From a checkpoint of a small transformer trained on Wikipedia: 8057 steps.
MLP neurons of a small language model. Each row is named by its layer, matrix (gate and up: input weights) and neuron, and shows model dimensions 320-511. Each number is 128 + 24 x the weight over its row's rms, rounded and kept within 0 to 255. Numbers have three digits each. A neuron's up and down rows have the sign that makes its largest values positive.
Before each neuron's rows, "fires in" lists the words (lower case) most often at its 100 highest values on Wikipedia text that the model never trained on; "fires after" lists the tokens most often just before its 100 highest values on Wikipedia text that the model never trained on.

fires in: "as", "have", "the", "a", "become", "with"
fires after: " to", " well", " not", " described"
L7.gate578:091133100116097123158116108132141173145116106155118126122110127129173129107121157115125119134145150124144135146179145135119135123107128131140147120157112145174130134136141142169144074106150150179172119122101163120086156125151086157112163130116124104108118120155130104101114143126120144132114117127130144104102147193141140170105127076113140114104120108109114106176120138117108178152109143073111157124161109128120109100133173143095130123109090155087135156124074118177125125123193104156134138130122181123155129149162113165117165117176120139153106109134127140085129101121134174132
L7.up578:114141125131124118130161107172149141120118128127082150136169159116147153125114111130142090150103148134179126147169115132140148127137168164144092131128141141138126137126153140138090090113148140144101115128113139093085161146157130118095143130060111122114152126108126200115134175165060082133101104142127095107089171135129147165126092150120106179116131112099104125113114126148063145152103113128135159097143133162125110125136160134090159159116107123123120116146121151117114130120134096139107080150139163126133098120152122167116174118178106111129133143100125134107104094100137112092

fires in: "0"
fires after: " ", " ("
L14.gate529:161104115109147083214106159136166159147121080144147182118144124161150123143154119099119154111083157113138148129130113121103170105122113113117159143175166117150141166093128126122122127144151131105099170127104175130157100132169081159124121113108103115118123115137139146138095142081160098114117125133102153130131103137079103172124069126096148122134130112086087182153150111127104122169074139119168143121171164143103118069112128081157095089096112126120094138090136114132123135141108105143125145076123099130127129123167113092109113106128125122165114104138140137140075155132111146153
L14.up529:135142128090125109155158205163138126118130127122126123132128179137122111157115147134092113148103152141114137128091170112148150107106127085138120104163115130160117124122125113120116111151129126092121155150127129131142116139139152161109179167160174115156132106142128136154144146120165135150111086135091142134154175109146117115107107122150151121150148132115132182115135126150103149111144093103131149133115126153101151122146131097177137105092150193152143143098133111122124121158100122152137137105127076123144129133132073114121137146145141133133083143126145105108109111166163135144

fires in: "the", "a", "at"
fires after: " at", " At"
L13.gate33:146144095130128188120092123149170131103108108178114110141107136140134085122113159101117135158203129132132111128134084148122140152180111152141174150128145057101130123133128145143139172101125149105121118151144139153140105144103082159143172121081106144116125103146151118136078128109105127114097097095151139141141127132136145104163143126148182108088126092144159121134117105149159132124096148110123178148161151147126073117100146139074147142100150113138135130157090096122116124139152122149102134112127143129170136140181114140107099111119137144117139113134113144151148139110149120110
L13.up33:143132094143136139126162110136132153121118099188131109163140147126119141162097163095141120134192150112154127151145103115114084156165096149102143105124112067130129138129121163160096135093132110096123129142159148164159135123135083097180117100136117156130123146127113116150108131126053100130094098123126105123153140149113113109176133108121157151103147110176156094103111088115116105111119156110109135104110151153129091165141199120084144134132135148094084128131141167114093102140139112137085130111147130111136142134177136140117130143167173087122113126129129104118158124141111149126

fires in: "he", "heber"
fires after: ".", " |", ".\n\n"
L6.gate614:119140104114166145113148126109118160126121133112106127074136143124115128164147149152131145135092151104154160088135101162131120076143124133099138134114150122135131129131136107120144110110168159157151121116095136118112120117087132112115133149199118152113138100104112096137102133129137136130136156128153164148120150115121070136145138156085142137101146119103110136151146112137123123135089148138121153136113116121125155124153148140103131117081146145150135104099133111145148106111132082117125108111114119187120129103070150096109154168136147130117131137075123101114124100141108162152
L6.up614:085129131126113123129109132113132085137172145141088062115093092101123134094143097089191174136114143092145136154085112184128072142109122144108167134133156121115140117125158153086132116109118114155094136096161085159108128100091144123096123127100155123129084171123175054110122144144131147103097137092099129137179145134134105147116113131110135123095134121150129152174178151103143129127136129145072099115175117135130098101119142074111116106148078125147131168143108105149138142128118123137140213149152136127123115134144136161126201125148151132102138151111144158144150148126126115092

fires in: "which", "who", "with", "of", "and"
fires after: ",", " of", " as", " that", " in", " to"
L10.gate345:104101125148096112128144156171109122148143134174092124121151109159134166092158135133089097138152123102123112142121088117130133160123097151121084131164130161148144138141109130122106147129155163128167129148107099167087133128145104166140107109152115095110131125127126141063131130137120080126105096136127125163186122162130137107080114139149148090131088138132159113110108122089130138130134158151142116104135136153087102123123132147111152123120064095095134102100097131118133129135143123099135133148151183137179111113152134140144151086163117154166084107137119144118118120168151143126
L10.up345:137110109072138133136121130156135169157151146122096125111143182138158136079145133160110120146081106144127142129148126081103128099112125170100096139114148149148116120135122148135135140126184099150088148126123125145084088063107109115153114166135086130131143139122129138121124129099117121082178129154135144153156166176107136139144119147154112114119100136102177153148093159116102135142131146103133138125079100133108105126130133128142139097135145102141119095092111178160137130156161124096120099106124194129152115118113149178115114145100134132122062156121103127097126106129137140138

fires in: "it", "player", "this"
fires after: ",", ".", " and", " the"
L7.gate15:107135114135094114115116151123128103148175146112139135140116106148126139160090142101109167107166106126115100124107139162077130119143156105120132130169149101122116119128128156147152125120128160142139107113180062156105124156110098152152122139153116088159110146110106117174078121109144115108160131122114139134118154106132113168127137131143130133112122144135112131122122140097104120090142152089111179162133117096112129091161152129131141160142143064123150130128146105132115113118183118141138201088150120092150126167105148112120095119149096128100123117131088122104156173130120125162
L7.up15:099125149148076116140138149124146151137145131142162122126161090091119109136126101132159143128080124147138140166116130123131127079132136132137131088148131149146133135147110157118124150119116090142102111136117112135105109108166174093129076116103103121135130159085121126110166130153069133179073148101154125140092103157172148122105106102112159177149137115105122120107165157116105158119113106159151130133062164177135126182102164163148146127123123172148145144117114118103188116155143136102114148088139160162103122107176128123168126145117097112126124155156105155108113142152108137109

fires in: "the", "several", "one", "it", "three"
fires after: ".", ",", " and", ".\n\n"
L13.gate470:110103130108108129147117088102156170107127101152113133112103133144137142139162142134111134118120163080140121120087113129169097193142159101164137153166107111118146140197144091170126153106140161100172087135110114178120133164149127153130160106143145115087098127119118117127116137147119093152110105111134134161121126131111197143125101104158145138122129143165146144100138108134108140097094163117174127094157115106088104138107122118130112113141096143072122122136125114117092164108124126149098137166122140086159143148187128126120145132158133123138126119157150145119089155146172115135
L13.up470:122107139136130168115143123154144159140133135111073144113121112144109157107134122120146097162138176088163130129110126140113095174154095117127098131166124141133095142141145110154139118094137156113158088157142101149094133166122102130163155127139139086085111144124112123119126137131121090137114104137130089123110137123088183119151098147132127156084158100177125062100120085142113134107070140148129136105154117124113099160101119131117113108171092160119093108152140123104126143171104128157142152165171179096149141139198146098124145101144132109124135163111169133107139140134130108129

fires in: "also", "and", "is", "later"
fires after: " was", " were", " is", " and", " are"
L10.gate139:131127087099143146126176124088149150093136156161137135062094111164108101130140141100120114130116089185112113151157114138123132110134104165108153157133163137106171108125118102128148147129146128166106143141085134132137122127128082113141148101131140120119126145066125092152146142095141146124114114120124146141121146099165089154160115068114125102137072134116122108170083149119155146070126125142134124110129131130110082135152128160148111133073141131128100150134061127122115108118161109138144127120145100111151129103123116099119153136120133120148121100127143146118110146112155168123
L10.up139:138123108151135117117144163127119136116120140138153103092133152135117131128135123142121104150082115180151101146164126146120160130124074153103122134105151156157173088085132144135156142131129131174117124149112071126151153128119099103148127145138130124091187127119169119154107186117132130115114110145163095128152151092137122119141154128120110151108099124141131116123121138125118172087092122126113182104125140122121113122157122166123138149063157127137125156194117119130103087143140112127125136105123136126114094114109137167122158122074127129143155152100155145117106147141122097110

fires in: "she", "he", "has"
fires after: ",", " where", " which"
L6.gate656:098148089115140139173128133126102133118135089122151152162059151164175079089134127109116125104109114135143132135143072082147151089121102132160115155149148143150106105102123147168144108134152134155158129127127142136131077106169124154094146113139130136148172096126136130123115124122128084124112113152136168112122134120152169133133141083129120128148112144135107148173094161130145126132095157108151133137122083127122135117105132113173120125111112115130133137087105149102158146151188140156118115126084099163124108103159098101181151125155106101117133093093143078132141115122123120177
L6.up656:137125139122102159160132076160149105127100128127144100093164119129126136098112136130100187106189111117109115157127088129072126083157129119109151094092111122127136067150175119159134096155124143116174092152095129139104135117078115129132113166109092136141119109103131108117117127092157148120137145112141138126143126111162118140093141118142140114129101132131105093160120155129123120170066112111124120133145126118089127166078123154144089141142094148199128130118101114096142142115153124114141125151141135131119167110135115149129134123124134152110103133148200136138157145140123153147

fires in: "well", "and", "of", "like", "or", "including"
fires after: ",", " as", " (", " that"
L9.gate984:154095120071119101136128130134128101098109142174062122113098106146122185118101115119088115126184168133140133117149110118134109108151115127086078177178172115093141115113124111103135126127154152128130154188107140172119145106147104159154133157140125135101156113114105117110129139146147104152155098135130135168127093174206143161127124113116163076106107141126094154112127136170116151167133097133139161154164115102106152096152185128140149148163151101139129146093152112134128129112185087128122125163155161090134138094148128116130105106131138107118106128150124180132113138130131112160
L9.up984:122116107125108204142098126131129115095128154129147111146095115139169124153122148091147131124126157092149083069163154113119138105128105101097131157153125098089125149133081109089134114127099145095108153152096092085139093109101096153129177154112152125097161110117155116158132135110114156112112134137100137116098111147126151122171098106141137116136147127129140096102160137082091147131123159132136153152163158072140130139152136124140124121126116178129137151133095117154167097115140191099136152132164130108152125162127169108157102135127130107142095135137121147133150110120141154180

fires in: "end", "late", "august", "early", "mid"
fires after: " in", " the", "–", " to"
L11.gate881:112150118099145142148149147133111124136133150174147140089161144150144134076081165130115170071106101107106124158127075085109158132146104115141127120163095127154122139159135155174112147107159134157088193110132117136116106130169116126104131114131116146122151141110120126152111139113135132164131087095100134127129096125140099107129167178156111127122118137095126130117062151130112113117119151121098157095105127098132087112107121118124116105149119063091111113137089125121129103101170087111097074086129150174118137124135144118121150117150160164110150100156126129140155119114113115114
L11.up881:122122146151132128114136100090112140097081084137126112137106119132120158106110139131107126091099134157155154109114146134144098157133101167154113127105131125123105145122141121120117098143155108112140114151156142185083163144075094183163081132094118114145127154166131128147170090126110123111134132115108092127136115129119166114088122103157112160182153151136176187151122138169085140150105144153158133134151149146162151138084137156071124128131156139117148144123151115105103151132113109140150095143100119114155133133151149120135136156121138107115192125098089130106126139145151111130

fires in: "in", "on", "his", "to", "its", "the"
fires after: " and", " but"
L10.gate429:133104115133147173144145082094131170098120146156166141135120112133147165159127134122096127166154172174150096159180155144138164108140176123118112150137199144142128147124159104127131133111139155125133086128139189148120109149101115133138143168124160119138136128159100121178087196121158087124117077086126155148134113128145140125109090142157160127148123135135161150144130119147155120156104131149130150090139131107132147125126105153098087136129141101118138141107141122130136132094109094151134140133139161087158170134108115121067129105110147148127085122126138115098110134116149144129
L10.up429:119122119154114104121157129121136113081126133165107127106134089121141189155101134161087138140130165156135156125131145113130157142106142170136124092093134126184155142145171128116102157136133110108098109134177143170071145126069131147148140135137182121134132147176162138153090152126102129126081136103105112126141142115106160124113088158190136131156083176138175151126083164106140108107127129157144112089125137122157091150138099163134079139114151171120104146135134129149121104115087129145148130149115115076163142119143113106174113138076144121128128131136131119147120149132108128093

fires in: "0"
fires after: " ", " (+"
L14.gate657:144116124098117151172148095145120160172158128116126138141126147166134144126157084133095119123181154111151139143168064125122144140113143097114089132216132112120155109092099093147126127124149152127112125157130165097116172068127110117117158144150112134119144127072143123137092163083150127161095123120119159132171191127089076148097086124118116093136139146136113174127133118105149131192089125158129119091149117119117103126129131131126085101128144094146128147119126149142147144118146149149087104145115154104123158109159153119109174153145106144095085111146103107112090096161151125154
L14.up657:101124073122145147155129131103116117140119086125161125093078104113169127118127138142085129105115123119145120123105108116130142099166106099129133109162113105160144127113164165089115180121138102067150148122148141096143120143100138140137112155180108145149129100140083165126105120104100121098147143092110130147113150114132124150127130122110158143142141152113147141142107133142085139128141095133119121107111122143127146123143136106139106087083147122135100125099076127145086127168174070130143144127124101161085139099160109113153102131134163103152136129133143141109133144124154094139

fires in: "not", "also", "later", "was", "were", "remained"
fires after: " was", " were", " are", " (", " is"
L10.gate167:100134119105101103119114127135173169126162123122120127118154112130124098120112117138097113109095126139141123113109132122120133100123112172132121122140147144104161139116152111127171150132126147151135156172107129107126131126137110177209147121109143120126146124163117126190155135121096109135147105111105122079150150122094108116121111141091128143161088106099177110138118187103117194126114154106132160130115159118105094142109105168144145120107125134115118081143118121142097125076133166093149151146098154145211132154131128125130143093143110160157102121135137119136133124148167130125
L10.up167:125101192130146163152130118096133120172118123109215124125112137127164066128140089126117136137158086089108143118121104164135191088171106119116170150088148169081091145136102155152142118128142089158090139141145182150139104108073143161124113073103130141113111145154173101192128131118153125154127155106170140129096124108149114158114143170120147132103144159093123136165143153098090092120116119140149166133144153126135153115125126141141173085118167138128070140131128148153145145151133123096164134092170146145096123164090130132109106150141117113122154141159106130112160103109116113152

fires in: "have", "were", "is", "be", "was"
fires after: " who", " they", " would", " that", " to"
L7.gate297:095128121070166093130138104173129150100157144138137136177135100136134128127147130136102184130135117115143067092181161124143108122120142122129149179201164130124114146153141115177140064118115133140105130112135131165093118089133136143116101124122109091122102170146135098137083105162119108118192127093174097106094118157113128139087137162162153126113124099144140140137119108099107124108114151096147153146142119142142101102139103126133137171117143124116103103099103155139097127113145126131155150119152134140118125137124118213147134099138110120151079121131114145104104148090111121146
L7.up297:137166133147161124135139107174123164155135147152084191124159131137125165067101123140091111146081136119131176137122131104157146145124114138154060108153113163149099167136149164140097105146137150111118144121143094135109128129163129124142135151094117150094123152164138131183122147167149133122098104111106121141114114148124139144124100109132102160144136112095148129120148127138130124133112096145091158124103144144135110133127110141224096183133097162137086073150134129108116114083169152150097125127107131093152135161068158098119127107090131135095137096173175093148131125152099150137

fires in: "may", "february", "june", "august", "july", "april"
fires after: " on", " ", "On", "In", " In"
L10.gate794:112095129101115079178087111141155160101109122173125149089140144167167133103152072135123115063097150105136104127144077107105159113150157116087144139153132111115122135191099092153155147117175118139122139114136128159086101108143089166139158094118144140127122137143128111109137140108141096118178136120156158128144108129150104147108103138103118127179132114065140166124124147110123117140094130147139114129121089170118154101084152118102123139162134140115142092097149175145130137133150126147089133102114120183166118125135143155102156122103189137132122124131116147150144118103156151146
L10.up794:155128110114152113129146079111151156136127099164120120128137116141160192124148158118087137151157177151185129147154152180071164118104114101149142115107156072096105164137131094124122135115141154117125198158152119150104127129132115126144119112145141131136112136149118107136103144153148165129151132121128082126107120106137104178102134146120087157117162116138121115122102117141133124141113138120112174100147148131131132109128180117136143155160146123105147146163124132134176136130162127144170165145108150141147154165118163113118090126132147148127113105114158102134167097136111102143

fires in: "december", "april", "november", "january", "july", "october"
fires after: " in", "In", " In", " of", " and"
L10.gate823:107100124123122130127125142113140101121152136084102115132134127160145113157146148132113116112114113146141159120152128133141146145135096137188172147121134103124173192132084124130088120096161192171137139127121112127117108142122112105104126137131138100153123143130144139126107145133131150074142119073153103133136129151150099125147114124170116123107128152100102107140107103156190123122121139102156155121167141127143138053160116149120119113127134089127128112108126127137122156127153081181154132115123124138174168128106172146144146115117162148143139119108121144116139174060129106134
L10.up823:111156130126148086153085131196107112164133140153124131102145142110118114063118142121145124107106092114109099124150103113151140116133176115124077082102135103137154128152102117094119133134117097121111098121143134142155100109155108107132112148107111099131139150165177130146106143121145065181142138123113130096097140136115130114147136123153087180128124142101087146129128123098124103109110127131134105145145138145106138124092082119133118091139082123108113112113124141156129086139128116121074109110160132151099112141097157128114151146116155144117120115175152110127127099149130157129

fires in: "is", "been", "was", "not", "now", "are"
fires after: " is", " was", " it", " It", " has", " and"
L14.gate440:129130104135094108141153110140134131135148172119161093118134169136172104141127117118134156092105110157157185131152135123145121109161121152146125163115133084100105107107122110125170155129145167147135172146124088146124139115100097145162151120113166128105106119100121125143140144110151138138139121147140124162144130149105133157103126166070100096083136079141145179138092092101096160143118095109134187145117156156141108091123105114106181157101103147114114117167095135097108119164151143150170134142065123147163111146137122154098111157132098142122137132151135127148131147109136174132
L14.up440:096130115142117119151163115119146172125146140090186112165074135121135094159179155136150103117125090126131149084151107134157148139112091128127139153124134159117165109125126115125155151126143108157107145147099105126148122089097105125131131158146126096123099104100111096141116117091161098144151151147081134125151161114148127088160126119142107114092142101104111108135141151102139180101102151124132169143133177112103136132127092148106103100104155136123088174081111123146109125167170150131143150098127153146099125132105108146075136139126106114115120120130132125107146136118124191101

fires in: "was", "as", "is", "being", "been", "were"
fires after: " he", " who", " served", " He", " she", " serves"
L9.gate546:109146160078112143133162088168172123109155149135162110118131107097111100123123159108109141094107091128126118102131142071146156105109126157101145157138154133115122149138057125109097141127150127114132151141090155107131145133129134116147113123120134096126104123133088088164134150143131103117122117156109120111109141155140100124086107071098161109109143134173111133134149120132122178136145127136135146117114136153115075139118118172081163126131104151135097162117095113101133124140172085105095149137123117115146101159181104131098107118128137105110161109169137131139088123122117124105
L9.up546:124128172138158103179155124118114146148149132168137172147125166124151123112130141124141136115098091132143135162148132102118127108108163128129061124165154183130122122142139135157107068144132122115065113124148119159086166129121161137141126110115144161138142148180149113150101151142138101130134108136134133098129147143176146134117137166131112153138110125106185146177097104084136101116090126114159132133160051065133147106181163136163106153158129143135091096131122125113123136111131124115129139117155135139118107142118140145110165151124115118141069121150126139173151159121116140147

fires in: "l", "points", "w", "assists", "0"
fires after: " |", " High", " ", " ("
L6.gate529:099141151142134088164112145157113147126122089130142134157062110120131158139107084113140104108091157155118097119104069111151166094111143140112116122139092145097111123127141144114114134149120076132101171152121120131124119097171095155093116107126138111105101140121124110107121130113132141160129170110115146114120120097105099165098101119139107124144113106094146128116144175097126174093145133143092120115117156145125118105091139141132124112125146199131118145113130139132127134147103127112130142119079084113127144111162142120114162153101148101108128133097132115178159143112113135114
L6.up529:168137138098134134142122143111102127158154142122142140114106145146118113149127115118148132135135119112144182126097149151132135129120132126114141160117110159099142125114084132112133122148117079143098118087081090162126127103126147147115114118103166146142140108145136174096123129130187145116104120158140133125129144170178170122113162138170115116129119136145186124114103107123082128110153121151119126130119177145149159108113119134092130084108145099137118092133142085128129137143118149150137134081082127137143096137084122147148114147154131104165172104102131149133127204120135128098

fires in: "early", "year", "order", "january", "years", "june"
fires after: " in", " the", " In", "In", " By"
L7.gate164:156139154100119152150147107153064073117141142135115115087142129132133132128093137085139151142115105109131157141110099085118094066152172091118140157151123145142138120121135136137141129131136126174098183181113126158099134107130096163125144154111117170096119069120125107125112150128120113130127137150123174147156115151183126185111105139133125104122145129086121178080136139129132127105148157132096133130136118102126155088125201146095180124143110155145143107142155135129151131116152147122122137149120130140144141109112115133118156117087160134139155125148107136115151114130094121126
L7.up164:123091171132120123095115116144103145102125122109134090153130144113110130124109162118113112138157164116113134197136137142089161082094100146118142146127144103083141136128120086156164094116162153125140129119175182110129165096138141150123178127143105113070175184188165061136124150131135120118127122137144143098092105083152173137151162196154088134118128123099108109187080145141131120166146101142153162151098127150126168068158140160091105102147145134152137127110136118112110138153146114155145144122112135094141093133131143143152136131167104160108162086109110138124158125116143139114

fires in: "us", "united", "netherlands", "uk", "american"
fires after: " |", " the", ",", "|", " a"
L6.gate775:137113128111105125132150140133144145099123153137127126082168141117101152156118144136116116126162131143160105145132069131085163141110094146118114099116125101127123136158110128173118140083128126129133125131135120121129137123138120158159130180104090133129134117114130138148140161125130145133106096115149117105090199081143151139174104118125114135132107142123146119112081188136115134125171116121157147098143135127171128161110161139138101128077121123110144137110135133135153116102100132125100136125129142127140161079100118130130122142153123098087147156138093148100155144126147130133
L6.up775:102085115077146095119151112148129151137127111126169130121082137140143135161138128111162115106149096122147126133145119115097114145125134127179166153107127100119101152156094145134102157130128164112118157129115104096131143181101126164093119106148130110113146110155127103127115151122120150136139166138092154101124155110135148164182094135152127148090118140153176096141094146136132136117153116141117138102130101094124145146145117113157110165110126113143143130095141078158129156064097101139128167123143112107173132131106127127116133126074166125118137108130119089117129165116145160162

fires in: "the", "as", "a", "also", "later"
fires after: " and", " well"
L9.gate371:140134082094119114132163147166119085073100098142138100117122115165133138106164191115151123118154118138168107111146172130076144179166105138110133170105148153128153126161141119147107141122089155096132125148114155150130114102093068138133128175080155129115141105129130135089120137122113134125112127118136147141146108157130136138105170134141143118120147130133128162129125137100101153145177084143132147100141127094136103084095165134121147106123125110092157132103091128161148121109158153146120104112077164096162152089139151137108145104066152090130101142108126152119161150105103135149
L9.up371:132128153130109139162139158131111136098138165123123132143139137100124144119171112126115072133121165113144121128156180121133152138176111106137131113157158118114119122169134137161103148151151183141146145125138126109130139152112105128117133144114148124127126129169119133126156164116109156133135103141114162118182169117139180120136162113165148167132138133083135149121125117141103101158164089114111154141128114136113153074144129148166112161105137127129136144110161091116127117149094132194137166132147120098153116117130154123135163134116103074152187151101130133122141072142144127109

fires in: "states", "japanese", "netherlands", "wales", "fra", "india"
fires after: " United", "),", " |", " (", " the", " South"
L4.gate163:123102133155111144143162132152132138114155176111105088087133112151096099117147149106150121151190080127141135149123181125160110148147068098103118135155105123136134114127128165129126111145131120138053109155159146155101175148087145143118106149128153117148088154140113124112118151174151146118133155111098146113111125126153143153188135092086178098108130139113166094123151131133174153162161094118126098098130108115151135165105142122119105139093152122108157114143105169121092119101147125109133101106145145107121070096131108131109113125109112117115153144152044129093102125112116153132
L4.up163:101098125116105117109155088160175134163161090110132121102141126135097153143201124139166132088116110123135161139125138118150109149151067136111136148152125097089147129142131112098118164123166107124109154120212163107114092161104111132124117085151113100120134108148109125115128163123136136127099116116116160120142159110186104135160132114131122133120134149123132161110110137114113121130149092138087133121145112142129139138085131120141102129106108114101127111107104132142142061109117102100122184149100129149168086127133157137159134138142153115140118088134123118164113150108126099120

fires in: "in", "on", "with"
fires after: " and", ",", " to", " that"
L7.gate74:136139168122141113160113144127154130105135140146097119123166125138118146132127161131110146124119119123128111128161138088121140126152122138130100118142118141167141153086177085152104130066129131214105079136153112101081108159181124169106158135110174138141169139120161135085099147126092156131128099115148145138142137190167131136181158092153146121104124125138185127132130095111123147101124130131086141098124102083148126094149166140135129190114115102070101083138129162113106131118177082114168104146133112129126101098144109114176098154142146159110118102146136155133178141082118121132
L7.up74:112125146139148138162130105092092143144084163151113113154135117146165130125123103101109095180143159149107144126131081085084155106106115160161112150159115149135158147131146095120087144144121098153155121157179168155144117108089102128124079159128123114124088138103141148125078094106117137137140169114122154146122140171108141111110153136171112114084105178123176164126122204130143140124160121170122115110137162093142106169145121161150095105130080149131133132149125148154099153145141138169136098126145146139128107081135147103135078168174162156125125144131152149161113101081138117120

fires in: "he", "she", "awards"
fires after: ",", ".", "==", ".\n\n", "|"
L6.gate274:132141116093122131126134101118137114119095077145131145117111138111122107105156104158122151129183096096129153134121115109155120126127092160123138168106114128088157126133115097116136079117079163163154125142118115090127121118128148133043098131117159117087141112150077102141134096127136104129166136091122150127148134172160146128170149102128127130154111099136122137109131127129173130148179146081146116123130155118129097199112171153123145125138092173121152154102149098128166131163156103130099115151062143112133144102148131117119170138130137122149117104095121081116131113154113110116
L6.up274:115128113139146134142155121136103086123076152125141104115098085146151110102115138109086133092139154120119109174125153127104147118159144157138173110122084134159119109093147186185137119126165154108159103135107125141113122130129103127166156146124124136132143082068130104103143122098151100096123151135122152132161153163114113161147165137092147089110140112148095101154098120137083124158116145134129151095145113121128105091126091140179108101166098153150146125100107123124129157119079139151139149091103112133099090106120124129135143073090175162145162160097154145150165130135117156134

fires in: "the", "number", "anandavally"
fires after: ",", " a", " |", " An", " when"
L7.gate628:116113165128096155140131159144120155103114144138111150120112149137163152112133128120146120109152107129133139139129091090113151130098084140128131107172151180133121132137164106122086136131143131098122133138125119110160113193116123131121118107132133086135154094098123152117135116155114101134137107101107150121110128139146107146151123155142150167101173117147111107131109126123180158116146077148172141157142111121103109109128111144118119132173142087092107130129084129148160152092111123126090161113159165126134121125122048131141098114130138114154081137100110177099155114156158104159
L7.up628:121120137110189174151119090134119137132140108113116134170105141144136127125119169095120078150095165134141174088107144120161085090178133133148121161194157098099119100115167091134133167147143099082103116125144161125140149109124151127121122126108184137083167118111138111155151131121137100127137175122094151142091086123165158113105108147146115153142132122163124098196145141101094134180167133144141147082096080107136170086151123110141093128114153156124164118132133170138096100151129118187119082151116117108165148145139121126144130177117192114102102136129087139101121144092137185124

fires in: "2", "3", "2022", "22", "2003", "2002"
fires after: " ", "2", "0", ".\n", "3", "8"
L14.gate324:142135123070131137103123148167144149129138125149107154123161149138150129127123149120125109111169133140119121102181108115145085109098117141130116195116145123102125139134180106086092162147155201118156137133145148146142143077128107135121125162105101148136162126142174132099118134132120072109153149149146156133130089128152145123155130165107164110103128087150145142112147106126110149130150109102147166100180132123099108100182118107114137105166134112154135108157137148107108170162117130107151146128179144144138091109120140143117109130123119133122150127093120123146129107126148141106
L14.up324:143124135091148133184138110115117172166107161151126151135152125129127132117129136157143117129108144103090153141131076146137111152144164124103156166101132161116162131154131148096128147165153147081116084131127132140151159129135128133084118141115129138077167118156103087092172096123132088101119111172133118137105125072153083126155125149162124121119057133106094099147098162145145168093168135110144130151140112115122135098115164114142110141168162188147133126162134129120116097164109105107098147081129102111137080162144141103148130107122089134125161114128116185117114114134111103167

fires in: "000", "00", "500", "one", "30", "10"
fires after: "0", ",", ":", "5", "3"
L14.gate449:079105108090125091111174127136122124118165125119128144142125147139113105154170155139096128136154114120182125107147151131115095156151129165128084124148148104127104084132117104063173103126187145126147158148106134143149125140130133100129155138160111119110157091106122077107134122109098146113124126155109125151125133152080132137183137156128131098124131106127132121155154143116115141136109116131130128148164121144083120150143154174153139092118096119125143081120097132129140095115099119145108168153170129147140111156155135144110110136113110113163156148102107149124117160179127175165
L14.up449:108118112097114123119158147104140210120142164140099104121106130142163113172169139156106096146132097115135161075071134085128105118116128141150079124136123144159132131135144115148101127112109115126138141198140110150164118138135140121171122131129112138104121112135090152116126088131094184131126115126176151140139097144125103109169164159131129131102141149136114100095154160121100203128112128126163129141143117129120133164148138137153124109160114106144104087128095120158137127127124109144129140125133131127146106168139170097150141133150140106148142113137138145150078177111130152135